Weights of a small GPT-style language model, trained from scratch on English Wikipedia: width 192.
MLP neurons of a small language model. Each row is named by its layer, matrix (gate and up: input weights; down: output weights) and neuron, and shows model dimensions 80-175. Each number is 500 + 25 x the weight over its row's rms, rounded and kept within 0 to 999. Numbers have three digits each. A neuron's up and down rows have the sign that makes its largest values positive.
After each neuron's rows, "fires after" lists the tokens most often just before its 100 highest values on Wikipedia text that the model never trained on; "fires before" lists the tokens most often just after its 100 highest values on Wikipedia text that the model never trained on.

L11.gate233:501455525476542518536481514465478503488495513534466493530516489479515498460527500480481460460480539486504517475548493475536489473515460522520482476538506518517522495568493503552500440493487493500488458438509479516442523540491503524477474521505485506484490477488499443497463453446515473432
L11.up233:465534510490483510475510501470487511461490463492457530547543497522480512505537533529535438480483518512503515487533477455505481536459499512527518487551501475529491498537484538550486465530469505531466512501499517508476492555480483521490508526478505493496492476469534514484523490514492478487
L11.down233:504477543489540535529498478508512486496484515534467510532503502504483465496463523561509488500493497470550490494489503491496459468473493493525516448507492505501528469549567561479491499515490477520458506473475478463450504474490500501514513488457523488472451487468459517531476481473484495472
fires after: " ", ",", "1"
fires before: "7", "6", "1", "2", ".", "3"

L3.gate331:497524499500499512503469527449520490499547477541506538517488445471509482526480520440511495470513506491496493518519519513573475490529530485480541488508534463506459523518461476523512529539511493441471518493494495531496508512535530517497552486526499473502490507533454473482494489517489540502
L3.up331:482505479488516494526519502486469529468503483514452535482467507495532526487483475518527512434504510472487509516476488499476508510496543544493465510509509525501485510519493477497558508519485544496503497500512505473493493520516541499499446501514487539503494455518511526520507496523496516500
L3.down331:508502496494489499521481516476475463488478517500457511467506496466497534494525468436506500473449509495470528530451505489518522498539524511448498488466535488499520515477499495533513519517498523492523473498470490484483494459502553478483476465553512502546504469515487539494508513474479485505
fires after: ".", "6", "8", "0", "7"
fires before: " |", "%", "4", "2", "1", "00"

L10.gate184:468497505481492511524475451498491489504520522480438470470542540482498541533510514512487514496532471506498504520536510522457532503529490502494458522497496499531499552528507521496508462508504475515501450459489478495528500498523499519488477494488495494503480454492548501493567516511498550493
L10.up184:451502536497482519518509488491479513522519532508479497523496520495487545505504527500534499486505500501483503469486475495485459490477493506483465471539549536508535478528521469525474496496479489463515544524484502496493504476541527435531485515492489461516486503514476535511526535485506483436
L10.down184:478528510456526500487531483485512492470450521515465490461535522547502540503499510542465494437510495474477481477509497501512513508532442479498445519519518503508519501508526473514481501469507527479471500499487494474513479516473480486501470510494530501497533502425498491490501488549538499555
fires after: "1"
fires before: "7", "4", "8", "0", "1", "2"

L2.gate70:459505499503570501481543497540471485508510504486495490535507537513456476459512509499483509511497467478532500511493500524506471474492559503486450512505491532521481476463444515485521504506521517460502475518490487506526483491540514515430483507491526463512506499497460500529508456511485514489
L2.up70:515501492533539548475503541482530515487496498509492508485507565482504484512505490542497490498455498513474497477545441445513504469491517500544529508513529532513464466531474507478527476478505501559528537526456495504485488496528508488540508481483493484493523490488515524484488458538518534520
L2.down70:509480503538546518485524563476541499502500479508510524485520531508508501527510512558513485516501499517480501481538470463523516475515518502540538514550527505470468492527441502505505460481487484535510532492480534513522505478494499494561525461488505511520538492485492534490493449517505531497
fires after: "\n", ".", "°", "′", "|---|---|---|---", "9"
fires before: "|", "′", " as", "|---|", " |", "″"

L2.gate406:525450515491523515517483504513547442487501453518471524486488487493493501500493503465478474505451539488493486502478508466487491450497523505477496512493491537507470494476514454466511477535460470510470510455445523511478483525478492512496486472477503514499483528497533477485488503532475509480
L2.up406:497512501504471472518518526526481533489553468540501474511511474516450460533532478515495504481456507499501498467523508564516495514497482500507476512503521478490511503482505562513480468514548520476476510455436531515502477497537532467500496513471508497514539498471464479518544521526479515507
L2.down406:502515531448447495500514462500501503528530508512491474500488478531526484462471533514526520470514515541511497526522512511480479445493539476480491485503500507522459454515491452474515500507459505516491546525511474520524466463503468520499472473516514531488490494498457498452500482526478515457
fires after: " |"
fires before: " |", " "

L2.gate156:466496518486490505475474505497509511489467450471483499487476496457512492494503479509519490495516511495523464473506545526525493513498514516461482478516460516446518439490493448493496522488507528488500499475538481550509511502480516470506456525501472548509419539465450464468504498487502472457
L2.up156:537499547470498501511469542503480516512467526492467487499467485506505509506512516497480509543500472495530508519503519498513508522542513553506524455525497516465536497490476467521493525494547518503519494475528474518479472491523537440548507516551555527507439550525472461473497482465508459477
L2.down156:498479472498478463493498558507486517507514526522471516473459524522523507515522521468520519513487486503483458505500523489495487450537467519519546535517515546474468524490542478525476497498549511520503532475501508489500474510537533499511533480511529493514499511497501531508549504490483497467
fires after: "==", " ==", "==="
fires before: "The", "A", "-", "===", "In", "D"

L12.gate437:495479528501474484522513496500504483453500524482533514519531483498425473464520458495480514485485471569502510491453539486516462441529507504466468538487477464531469534469488515500502508500510527487519506512512506501537479487540495535507514454522514548531500479551500506504509465523522477491
L12.up437:480498510497528516516459531454458479492494513480468537489491461477501471462534475477466517521507520472477520442491492537518497519497519493500549572533541496511504506564543526462538497478502537469481506506470504515547497541491533504487495496542492510479491504471501510510562509491504540475
L12.down437:485528515515523499522530557484495500477474483536505462516519515498505515484501509497499499444476488478530483482510472471497489500500493516513484463514497482465535465550468556514497517503504472457487520468455448512480521543474519542484474522504568500489495461518518537524482468510477502481
fires after: ".", " ", "-", " (", "–"
fires before: "4", "N", "2", "1", "3", "5"

L8.gate371:525474474516508498518482512520492509543510523526470519518463458518545522480489493499516457442482521478508547517458492493532512449495491501490514466443527518517514487471469492530479506527480500532489512503490491543493450534473529506510500525532484512476496496483531464520480465494493529487
L8.up371:496541490517535541525532550505439479443487462503491457475522470514513480513482488515489521475479513495469509515539496498543502491500436507489517504461501481508490541554519480492531501470501485476527461513505508498538514496495500508497528493533535507496499472499483433471529480516480497499
L8.down371:494504548520485480442444506509494478533519521525511534524482515476442457513504537474540533524486498490537487492484511520499520542503533487493507490507462496484474459473483552483490508517532491494494552500548493509510521521496505497488534524499499468545461518530518524504503469485492520515
fires after: " |", "0", "3", "Z", " F", "6"
fires before: " ", " |", "4", "\n", "5", "8"

L5.gate482:507509538475514475459531492510497480500475475445472519537454526505562502505456486481497528512480459495533485495500509514511548485466518486492494515516480498526470538471494490485495463485509534518463510506474522515468473468460487483462509505492513496560512466477508535505498510516515490494
L5.up482:511523485513519503500510467548509501553469452511516499473482510503505506490478489517500533569497486502528466457545489519477560492487506513507479491531498442495505510460498478506529473515540529508481528503514518546487506520477543485515469488501495500525506467462485545494504496508492501460
L5.down482:489491488467515528512507482506495479520505497506463541480490514498457499506483481480476471527494529514464489471514474476555491495530496493535500514489479472553504523547546499504466533487494496473508515496533497483541543524500502496477480499498501553440530467494491477516463477496507510477
fires after: " |", "|", ":", " includ", "-", " Gen"
fires before: " |", ":", "1", "2", "%", " ("

L3.gate357:493505490522515560479527519536515502504530456498536554521508508495502485507530523521485500483468507517508499506474523474494526489468532502502490454538479499520493462546495517526510530521482476479476468462529501484522539455511518473514490473456516536532510527527504498516511474465483517506
L3.up357:498495489508545534497530512506515491501467501462537525496506470521503488531554508520498464510488507547509481511496486464518543493479498488457469510512500510519492478498521548550469530490497475469447481486477530463491523452505493472493523462460494496513504517495485484496490532461478520494
L3.down357:515484547455495490518500504494544510526484492477509529508490514478553450506495483534476496485500465524515495488486500483479464502509530488484482514483490531483534471466506530534523471524469474487501500535538436494487481546490457498505525457502533472505514485482459502499478505517524515502
fires after: "6", "7", "5", "0", "3", "8"
fires before: " |", " (", "-", "\n", " m", "."

L11.gate504:472536464524463479504514461490476506435444522481490543511511501469501480509550489456545504497504507495454481488526507488529560484486461517449534525512477518530504467530472504492482471504498522519503514476490523488499485496494481474495486506508465488537467496519528473508528521470488504494
L11.up504:459466518502521480533495471556453507544490508531502499491489487460547492515469467451505478512541480497487469534520520495502520487493491479515514510541507467465527464506499533495488484494527537547461489492491484488465539491517449505502481490512503507521498489491491518498493468482470497494
L11.down504:468480483463477498490462486507495536482544485513508479493499474505482461543471487508488471535455524506518493524497528506475500490493459551478449558478492545488500510490438535551522498445473483519510521547504487435475499479505481508521478501478518488502528495534468483513511502508521477444
fires after: "."
fires before: "==", "===", "The", "In", "\n\n", "A"

L12.gate323:533549546494535517496484506537477538534515488539458494485508504490529494551516542505523521481504488512488485477533513479526512516488483509517483509488491517509554507504513498534533459534501518484545500481471534534479529511502539525512485486454526451534471464474470496535502496499479495467
L12.up323:482524499525513489530510520487462495493509511539443526513513503539518498491536512492478513447498509523466482501503492499483426474474501535484493502531596506473528455520524533444515475497480489460525543531516474509523527499504504487511467503518488504504464494507522470483506528489495514476
L12.down323:444523503480517442522498494541513523516471496523515453517461487491505493516547546469479471465493529489451508509478498484495484502508479463481497523489515480527504543534530492503472486466532488501485565478510506526470562527516471539503492497537501511495477471467514481510501471492508493518
fires after: "1", " |"
fires before: "7", "5", "2", "8", "9", "4"

L8.gate432:523480486518545525473527521522475515473533494492462546508500524510499496471488478518508496519474505439484496498494463495488540500493532521499455509547465459529463472472457509493521535522436524461481494530517507502456464504518512487510444530473478495473506481474493515487533480488499488490
L8.up432:502515520505479518527502453492492492527519508474475489513511557494521459505526498465467510516476526525464508514488524445490499520467505507479512482493494466496507495498434474505519494512526505498480495443495457534553523496511540494483482472540480506478520505461497477525466532524555480506
L8.down432:470515489479503527481514525509471523523503479516494493478487487528485512554527496470471507513527456544527503523514489435448510490497501456546495467524537517538496487546515523531478432510521514482524541526532478498523491513486491520543481483496516449485493486540494499472454521519492513537
fires after: "\n", " |", "|", ":", "|---|", ","
fires before: "|", "1", "|---|", "|---|---", "C", "2"

L3.gate428:469515521500496488496525546436445508513509476519482564484506524485510526512464463531501467512486537496439505504487466476492484504476525515490509538472512499501469514473461487513521502472517547467467451495488511475540498468500493518545511550509513456508508507472494514460519477493501491516
L3.up428:505467552527473508542485537488489544555460498516508539497533477481502471510505480471492511545490539510488538525498513460496499488483486505519516531502526508493520528492470520454502487467508510520479483463483505484551536527505472551518502504498524485520501502470519480472517507460522501509
L3.down428:498473526487476499473507536469480516483526475497456482533553494501510491489519515484453540541502494502516530545500490512468525498545509494545499554522472522528505469484475520492481508515537496500476497492490476514546508525454463523511488474459493485530504457485513499449504518508461469476
fires after: "\n", " S", "ch", " bel", "|---|---|---|---", " mov"
fires before: "|", "ge", "v", "|---|", "ve"

L3.gate117:526518490511492465536454475469527515470523535476487497501518485482448484502512506506502486495461519502492489483490517476484518525529500476475542498494506531505514485520501483524446477509495463510497486524541470471512502529470486483411494512505547544496484463490519500499529471476465489527
L3.up117:506550529496464467511455483499507532471496486511474481483496495481485505484518517450476535482478545530518502520474530497486497509558483455518501522477496523528543520489534503519499481523492475523524487538512504477485522553526462467487505504506543491495496482527516448480494541479515481504
L3.down117:498541506486510449484493509523465521542512480505493460521519519484488506459515484498456498484474465520479492507474535485535481512498482481496504540501526499519523515501472484532490483500485521569496524495477536482501491527523478468523524522511524496502499445490529480475544531469464510459
fires after: ".", "ed", ").", "\n", " |"
fires before: "-", "|", "==", " ", "In", "B"

L11.gate331:483509482518504433494550477487516536496511447495504450489496500490531522523482457468494516516500524540480507425483475492499506518480537489491492478526492480509484501499504517487495449481490513478510456535492497510498481499510464485490459487488462516495481509511516473508481469507528487528
L11.up331:498484460525512506506514524479505521502470474461464479486527520498492507472466516482470541467518518555468527555521498474477477537480511472486509518464523537501486502470477468505507509498519529563534500533460500486500512526510549517476502504496545502487498484512535528496487522527482495516
L11.down331:544491509487455509496524479490508481516480506491455492478433465469473514495491513541522482491515471504531474498486517555506546463470546536505522466502485462546537527535524467457514499511520447520525503500510472490478498494510448551520485484496519490501479544474448489525490496475492490487
fires after: ",", "born", " is", " January", " June"
fires before: "1", "2"

L12.gate463:518563537533503495527478454518495492508485513508534498505504485470521529505509486546530484509394547455530533498527543509511493483520497528500467467457531474493583532494522495559503475542502484468518504515485488499469499478504517501529504488483513500512493484488533503478499527497504508452
L12.up463:542537495471523475518521507468433514477494507504514463505537503510537465511481522509489481496464523469512507484493479508512517518500530464501455536541501502475527492484521506507466505512525525448500497474469475496485511528488520481492503513494462488508512493497520467505498489483530536496
L12.down463:492563487489494520484511525470511534509517499517468477463500519492490495583457510490456518510514495485536499510471506489482484472479506498515506459507532499477491495539538515567470498484506498477454486502515527539492502479477512509510489427484468486450520495518485492512488500532506466487
fires after: " |"
fires before: "0", "1", "2"